{
  "n_layer": 10,
  "d_model": 160,
  "n_head": 5,
  "n_kv_head": 5,
  "head_dim": 32,
  "d_mlp": 640,
  "vocab_size": 4096,
  "activation": "tanh_gelu",
  "norm": "layernorm",
  "norm_place": "pre",
  "norm_eps": 1e-05,
  "positions": "learned",
  "qk_norm": false,
  "attn_scale": 0.177,
  "bias": "all",
  "tie_embeddings": true,
  "parallel_block": false,
  "init": "normal",
  "init_std_qkv": 0.0395,
  "init_std_o": 0.00885,
  "init_std_up": 0.0395,
  "init_std_down": 0.00885,
  "init_out_by_depth": true,
  "optimizer": "muon_variant",
  "lr": 0.00747,
  "lr_mult_o": 1.5,
  "beta1": 0.95,
  "lr_head": 0.00561,
  "grad_clip": 1.0,
  "warmup_steps": 200,
  "schedule": "wsd",
  "decay_fraction": 0.683,
  "decay_shape": "linear",
  "final_lr_fraction": 0.0,
  "batch_tokens": 8192,
  "seq_len": 256,
  "doc_mask": true,
  "train_tokens": 115500000,
  "steps": 14100,
  "dataset": "wikipedia_en"
}
MLP neurons of a small language model. Each row is named by its layer, matrix (up: input weights) and neuron, and shows model dimensions 0-127. Each number is 128 + 24 x the weight over its row's rms, rounded and kept within 0 to 255.
After each neuron's rows, "fires on" lists the tokens most often at its 100 highest values on Wikipedia text that the model never trained on. A number after a token or word is its count.

L3.up390 [129 144 145 122 139 150 143 185 128 132 132  90 157  73 115  97 116 177  99  91 162 141 104 158 124 122 133  88 105  88 150 138 109 150 150 117  97 140 124 125 117 140  99 119 122 113 137 131 121 125 122 116 129 149 127  82 130 201 135 158 138 167  82  86 141 122 138 129 132 141 128 121 118 122 186 140 116 142 119 147 117 131 131 114 125 133 167 143  87 115 129 142 131 102 134 147 175 101 102  86 117 123 116  76 130 100 162 115 113 116  90  97 131 144 102 116 146 172 143  77 140 166 143 128 101 125 136 160]
fires on: "or" 15, "er" 15, "re" 9, "ist" 7, "y" 6

L2.up170 [ 90 125 144 107 150 156 115  98 138 130 118 117 160 147 146 116 125 103 135 142 121 162 103 135 178 117  73 122 117 128 122 144 132 126 130 134 139 159  86 109 133 131  88 124 146 117 114 184  99 153 142 136 112 123  89 137 172 146 156 142 125 156 176 126 139 120 154 116 171 162  71  98 125  89 117 132 145 129 116 165 134 157 103 151  80 144 151 129  90 154 164 108 135 108 148 133  53 144 115 149 108 116 108 117 137 137  79 159 152 147  86 119 121  91 131 126 160 132 134 106 126 122 120 141 139 153 204 152]
fires on: " both" 15, " of" 10, " b" 9, " play" 8, ":" 6, ";" 6

L2.up318 [142 145 137 146 152 103 119 119 111 126 132 125 119 113 122 178 161 106 127  78  83 125  93 152 153 132 117 131 110 129 114 134  96 155 112 127  95 158 140 148 156 134 105 103 103  69  95 125  87 139 150 173 103 144 139 119 112 138 149 138 138 154 147  98 140 149 118 157 156 136 105 107 172 123 127 109 124 112 121  89 130 142 184 135 120 129  98 104 156 130 141 157 138 147 133 121 200 137 159  65 103  80 103 110 151  98 101 111 127 159 131 109 149 126 116 169 138 118 111 110 130 140 146 118 139 137 112 124]
fires on: "y" 48, "al" 9, "ry" 6, "l" 4

L3.up608 [ 94 143 102 135 103 136 120 151 165 112 125 176 104 116  97 111 154 164  77 130 112 120 127 188 156 164 141  90 118 175 141 138  99  63 148 112 142 168 153 144 129 153  92 107 142 114 168 113 133 136 125 142 105 110 108 139 135 148 124 161 144 141 128 118 129 125 114 158 126 111 140 143 126 136  92 156 153 107 102 124  80 114 132 126 162 104 167 114 115 163 121 123 153 122 115 145 111 128  99  71 112 158 119 178 117 147  70 126 117 101 135 160 120 141 130 107 105 140 122 148 136 143 124 148 142 119  87 144]
fires on: " f" 19, " end" 18, " s" 17, " t" 15, " th" 13, "ess" 4

L2.up428 [100 142 117 123 133 132 103 136 122 107  91 144 111  89 136 120 159  73  99 172 133 139 102 157 140 133 147 111 159 143  92 135 113 124 153  94 126 149 148 153 123  94 119  97 164 125 124 113 116  76 106 129 143 130 113 114 142 145 113 116 150 168  74 161  79 117 164 145  99  81 132 114 173 115 100  85 137 156 155  92 152 130 141 150 143 134 163 148 128  67 132 149 151 112 111 137 139 123 106  75 138 155 125 121  96 178 100 130 129 138 108 109 149 147 157 158 101 126 151 148 127  96 164  93 121 151 130 126]
fires on: "0" 18, "6" 12, "8" 11, "7" 8, "°" 7, "s" 6

L4.up531 [139 122 121  80 108 121 142 118 118 142 122 126 144 146 159 149 138  92 109 108 120 153 173  90  75 104 121  99 115  98 144  96 147 144 104 117 145 142 139 119 126 135 143 134  62 142 156 149 128 141 104 152  92 134 125 128  77 109 145 135 154 106 107 102  95 156 147 125 148  61 158 127 169 165 152 128 126  96 117 101 125 148 120 107 133 123 193 131 137 191 130 160 171 145 144 172 141 122  94 126 123 142 158 128  90 147 138 120 154 144 127 146 133 139 108 158  96  80 116 139  95  91 156 144 118 149 144 100]
fires on: " or" 26, "." 12, "ot" 9, "-" 8, "per" 6, "el" 6

L2.up233 [144 134  79 112 107 134 139 143 160 146 146 134 103 107 100 122 111 151 128 128 119 121 131 151 103 177 115 114 111 103  99  99  73 164 115 126 146 145 127 132 165 127 134 128  95 141 147 170 154 119 131 110 138 117 116 170 132 161 132 131 134 160 137 123  74  84 100 125 110 137 164 132 139 143 131 180 115 108 139 124 138 146 168 159 169 139 156 167 120  94 103 112 120 104 124 135 133 114 142 167  87 143 143  86  85 120 143 117  79 136 118  89 114 149 107 113 155 146 109 151 139 136 171 199 107 148 137  91]
fires on: "ut" 24, "od" 16, "ens" 7, " rel" 7

L4.up579 [129 156 115 131 104 123 132 108 143 102 103 122 104 143 153 119 125 179 168 104 134 127  86 133 152 133  87 155 171 106 140  98 153 120 147 115 126 128  89 137 158 148 122 148 142 109 140 140 102 147 147 136 132 134  94 128 124 130 175 106 101 131 119  96 125 171 140 146 123 107 139 127  98 147 117 150 132 133 123 126 147 111 148 166 113 122 168 142 139 152 153 146 132 158 149 117 123 158 117 107 159 210 114 160 116  82 110 135 129 130  72 154 122 127 165 168  88 126  85 122 140  92 121 165 166 138 120  65]
fires on: " of" 19, " s" 11, " In" 10, "ort" 9, " Sc" 8

L2.up555 [120 151  91 120 121 111 114 120  91  98 144 144  98 142  95 148 130 178 168 138 146 132 135 105  87 148 111 114 118 119 151 137 112 125  96 158 137 141 132 152 169 120 152 129 102 172 161 162 106 133 110 131 154  94  97  80 107  96 105 135 119 143 154 103 145  89  77 123 127 113 135 131 164 152 127 129 164 146  98 121 143 136 145 175 167 116 120 115 136  89  88 146 133 163 120  92 149 129 155 137 119 167 149 110 118 128 107 128  83 113 145 142 140 123 173 109 157 145 122 136 133 158 118 132 151 106 116  92]
fires on: "ived" 12, "osed" 10, "ed" 9, "ated" 7, "ered" 7, "ected" 6

L2.up513 [105 159 125 158 132 122  93 135 155 120 110 143 113 117 114 132 139 153 136 135 111 105  88 108 137 149  93 130 115 146  79 154 154  90 161  91 112 137 139 122 106 144  90 125 115 111 155 158  97 137 150 144 115  99  93 168 120 144 115 138 147 120 102  85 128 155  97 169 116 138 102  96 116 153 134 181 128 139 152 127 161 135 138 167 167 107 217 137 124 167 135 128 131 127 173 122 126 135 113 100 142 129 139 127 128 118 119 168 107 109 114 113 128  98 144 147 116 115 146 134 151 132 120 158 154 152 148 150]
fires on: " s" 61, " S" 27, " stand" 4

L3.up377 [142  95 158 138 143 177 131 160  87 100 106 152 105 122 137 125 125 129 160 174  84 127 111 144 113 162 112 104 167 155 120 107 152 107  93  96 122 115 116 126 105 141 142 122 166 115 111 102 118 105  97 136 137 133  95 144  86 153 114  91 137 145 117 128  91 152 163 149 102 108 107 125 133 148 143 140 144 118 137  92 111 130 135 106 101 160 133  88 120 103 118 139 120 106 144 113 145 127  97  78 157 147  86 150 140  92 105 160 163 118 160 130 146 121 136 149 127 159  76 114 119  89 149  82 129  94  78 127]
fires on: "S" 23, "M" 9, "H" 8, "3" 7, "C" 7

L3.up334 [ 91 143  84 169 101 141 115 121 139 119  97  98 148 143 115 151 171 148 169 109 116 128 120 159 176 120 146 112  73 151 115 133  99 144 145 140 104 123 109 145 135 118 148 171 144 145 142 171  84 143 132 136 150  97 112 165 121 152 162 125 128 116 124 138 121 100 130 125 121 154 101 142 128 102 103 145 144 116 177 169 115 140  95 167 131 100 116 113  74 122 134 142 125 160 153  93  88 104 155 146 164  89 160  60 114 150 134 103 123 131  91 161 127 132 152 152  98 138 158 126  94  99 129 138 146 155  69 122]
fires on: "ed" 16, ":" 11, "ent" 8, "ra" 6, "x" 6, "y" 6

L4.up560 [158 123 116  90 111 140 141 171 144 123 124 127 121 134 146 147 107 153  85 141  70 135 149 127 146 146 140 131 106 156 138  86 156 140 111 149 156 108 111 114 115 172 116 151  93 119 115 151  76 140 124 116 130 126 121 125 119  94 102 146 124  96 137 123 159 100 133 100  94 111 144 120 148 126  88 121 110 126 135 140 119 110 147 134 112 132 131 150 122 136 165  96 118 145 109 112 104 169  69 150  89 132 118 138 158 107 139 125 104 134  86 114 134 179 130 172 134 143 110 127 127  75 154 143 187 147 124 135]
fires on: " co" 21, " fun" 12, " con" 11, "on" 9, " so" 7, " disc" 6

L3.up308 [165 169 142 131 100 152 105 103 144  70 114 138 114 191 123 167 143 172 165  98 115 149 129 127 155 107  98 111 105 142 115 124 113 128 135 142 104 151 124 150 116 105 156 165 134 140 162 157 121 172 127 131 137 161  92 111 109 133 121 140 144 155 125 104 141 122 128 125 101 151 111 142 145 158 153 184 117  83 143 124 117 123 112 141 116  68 110 127 130 119  74 120 132 108 118 127 124  82 125 137 154 112 164  95 156 154 143 107 139  91 106 133 147 129 178 147 160 144 150 146 143 114  86 118 132 171 115  88]
fires on: "ated" 21, "ed" 20, "y" 10, "ained" 7, "ered" 7, "al" 4

L4.up154 [142 147 112 104  91 125  96 139 119 126 122 116 131 152 133  97 144 121 131 152  86 108 131 157 108 163 130 137 113 134 161 127 154 126 114 130 140 141  95 156 115 131 172 137 125 198  92 119 166 116 124 159  77 112 108 150  97 135 141  97 119 122 161  96 163 117 134 150 118  94 104 126 157 113 130 135 154  90 106  57 150 147 121 121 129 123 142  99  96  95 152  97 104 126 116 137 113 122 139 125 145 115 138 153 119 166  91 110 171 143 129 105 116  96 126 105 143 131 102 120 102 110 127 101 116 117 127 144]
fires on: "H" 21, "M" 19, "." 10, "W" 6, "G" 5, "L" 5

L2.up531 [121  95 164  73 114 119 137  93 146 118 130 158 141 136 177 136 151 117 143 152 155 125  98 131 166 134  99 132 160 105 118 168  92 137 120 111  85 158 127 130 135 122  97 156 128 156 120 125 116 141 117  78 166 122 111 136 127 110 113 124 146 146 149 143 136  89 136 132 145 130 145 102 142 113 151  87 102 117 128 127 207 137 112 158 137 154  84 134 131  89 112 120 110 118  87 135 146  99 137  83 138 161 104 101 115  97 139 106 168 174 145 154 158 134 129 161 128  91 125 133 146  92 106  75 160 122 131 165]
fires on: "°" 19, "7" 18, "6" 12, "9" 8, "2" 8, "3" 7

L4.up562 [ 97 147 143 139 103 169 191 149 179 107  99 156 145 136 156 158 112 162 157 130 162 100  65 160 130 174  87 144 140 138 129 131 109 135 113 121 108 137 142 124 139 128 110 136  96 121 159 162 138 145 110 111 117 150 158 123 146 106 127 175 132 142 110 125  75 119 109 146 167 141 123 142 125 149 149 140 149 108 155 121 148 108 139 106 109 130 101  96 136  90  92 137 118 100 129 122 106 129 139 144 110 165  76 127 175 107 110 126 130 121 118 105 163 123 128 129 126 136 104 164 150  83  92 133 130 148 108  95]
fires on: "2" 37, "3" 14, "1" 12, "9" 11, "7" 7, "als" 5

L4.up403 [147 114 152 131 144 191 139 103 185 128 124 169 109 146 128 118 134 148 148 130 120 130 143 115 141 129  88 150  66 154 137  80 157 100 109 131 146 108  91 115 132 144 140 177 131 137 132 116 119 132 140 121 166 152 144 121 137 145 124 160 140 107 108 117 170 136 131 143 146 105 144 160 157 120 122 109 129  77 130  91 143 119 167 128 111 162 139 115 104 133 147 132 114 116  96  98 124 114 111  93 126 193  83 119 172 126 153 107 129 121 141 124 152 138 126 127 131 107 165 133 137 130 143 154 157 128 138 100]
fires on: "s" 15, " /" 13, " der" 10, ":" 7, "'," 6

L3.up479 [177 143  95 117 163  83 120 173 115 156 112 130 138  61 117 124 150 147 133 103  84 115 149 114 147 122 145 107 145  88 161 167 112 134 152 128  91 150 136 102 100 163  95 147 100 143 156 137  90 134  97 126 145 140 111  96  92 143 179 146 154 154 118 119 128 139 124 107 159 140 108 169 130 123 134 103 121 103 111 139 108 109 132 166 100 127  99 158  77 115 107 119 110 163 121 146 114 149 106 124 134 143 155 121 108 126 138 100 136 115 118 144 103 156 126 108 173 150  99  76 131 134 161 124 170 180 148 103]
fires on: "y" 13, "ion" 12, "an" 9, "ric" 6, "er" 6, "ement" 6

L3.up64 [ 85 111 166 135 154 132  71  87  83 124 119 127 159 130 161 161 163 127 139 137 151 106 149 152 137 140  79 102 139 116 119 139 120 137 148 159 152 137 136 113 133 103 134 167 129 186 118 135 191 163 148 149 118  77 119 159 105 136 116  99 150  90 133 102 143  99  99 120 151 123 112  72 128  91 109 125 106 119 129 140 148 142 130 137  82 124 147 121 133 137 131 119 116  90 108 131 124  80 123 126 113 162 139  98 150  98 101 144 133 126 100 103 104 103 101 159 107 131 114 143 145 133 184 110 115 153 157 108]
fires on: " b" 57, " B" 12, " Stadium" 5

L4.up446 [138 143 131 134 144 113 135  88 155 145 165 117 100  89 166 166 181  95  95 120 117 143 124  99 140 139 122 136 136 105 113 118 106 139 104 118 137 134 119 134 107  87  94 125 158 115 191  98 113 142 147 134 143 162 130 134 149 104 139 151 139 125 129 145 119 114 170 160 138 102 105 134  89 141 109 127 172  88 144 143 156 130 152 108 156 125 130 158 129 170 104 141 172 148 141 126  95 144 120 102  95 123 172 115 128 112  86 127 138 156 153 129 136 182 153 128  85  61 124 103 124  99  93 124 156 143 159 129]
fires on: "-" 15, "attle" 10, " Battle" 10, " or" 6, " fight" 6, "nd" 5

L2.up486 [155 136 145 103 115 158  85 103 138 131 104 165 129 174 175 124 126  93 111 144 110 136 163 118  99 148 119 147 100 152 141 121 121  97 125 124 117 128 125 127  95 147 134 147 154 134 101  87 102  99 109  97 125 134 137 113 136 139 144 114 117 128 174 127  84 124 133 110 146 114 138 136 122 130 159 130 148 103 119  69  74 135 113  95 120 115 109 104 170 157 140 121 107 106 121 139 155 111 101  68 116 113 112 138 122 137  74 122  94 147 164  80 178 109 133 147 154 111 131 143  74 133 154 137 140 170 122 157]
fires on: "P" 52, "M" 9, "F" 7, "W" 6, "H" 6, " M" 6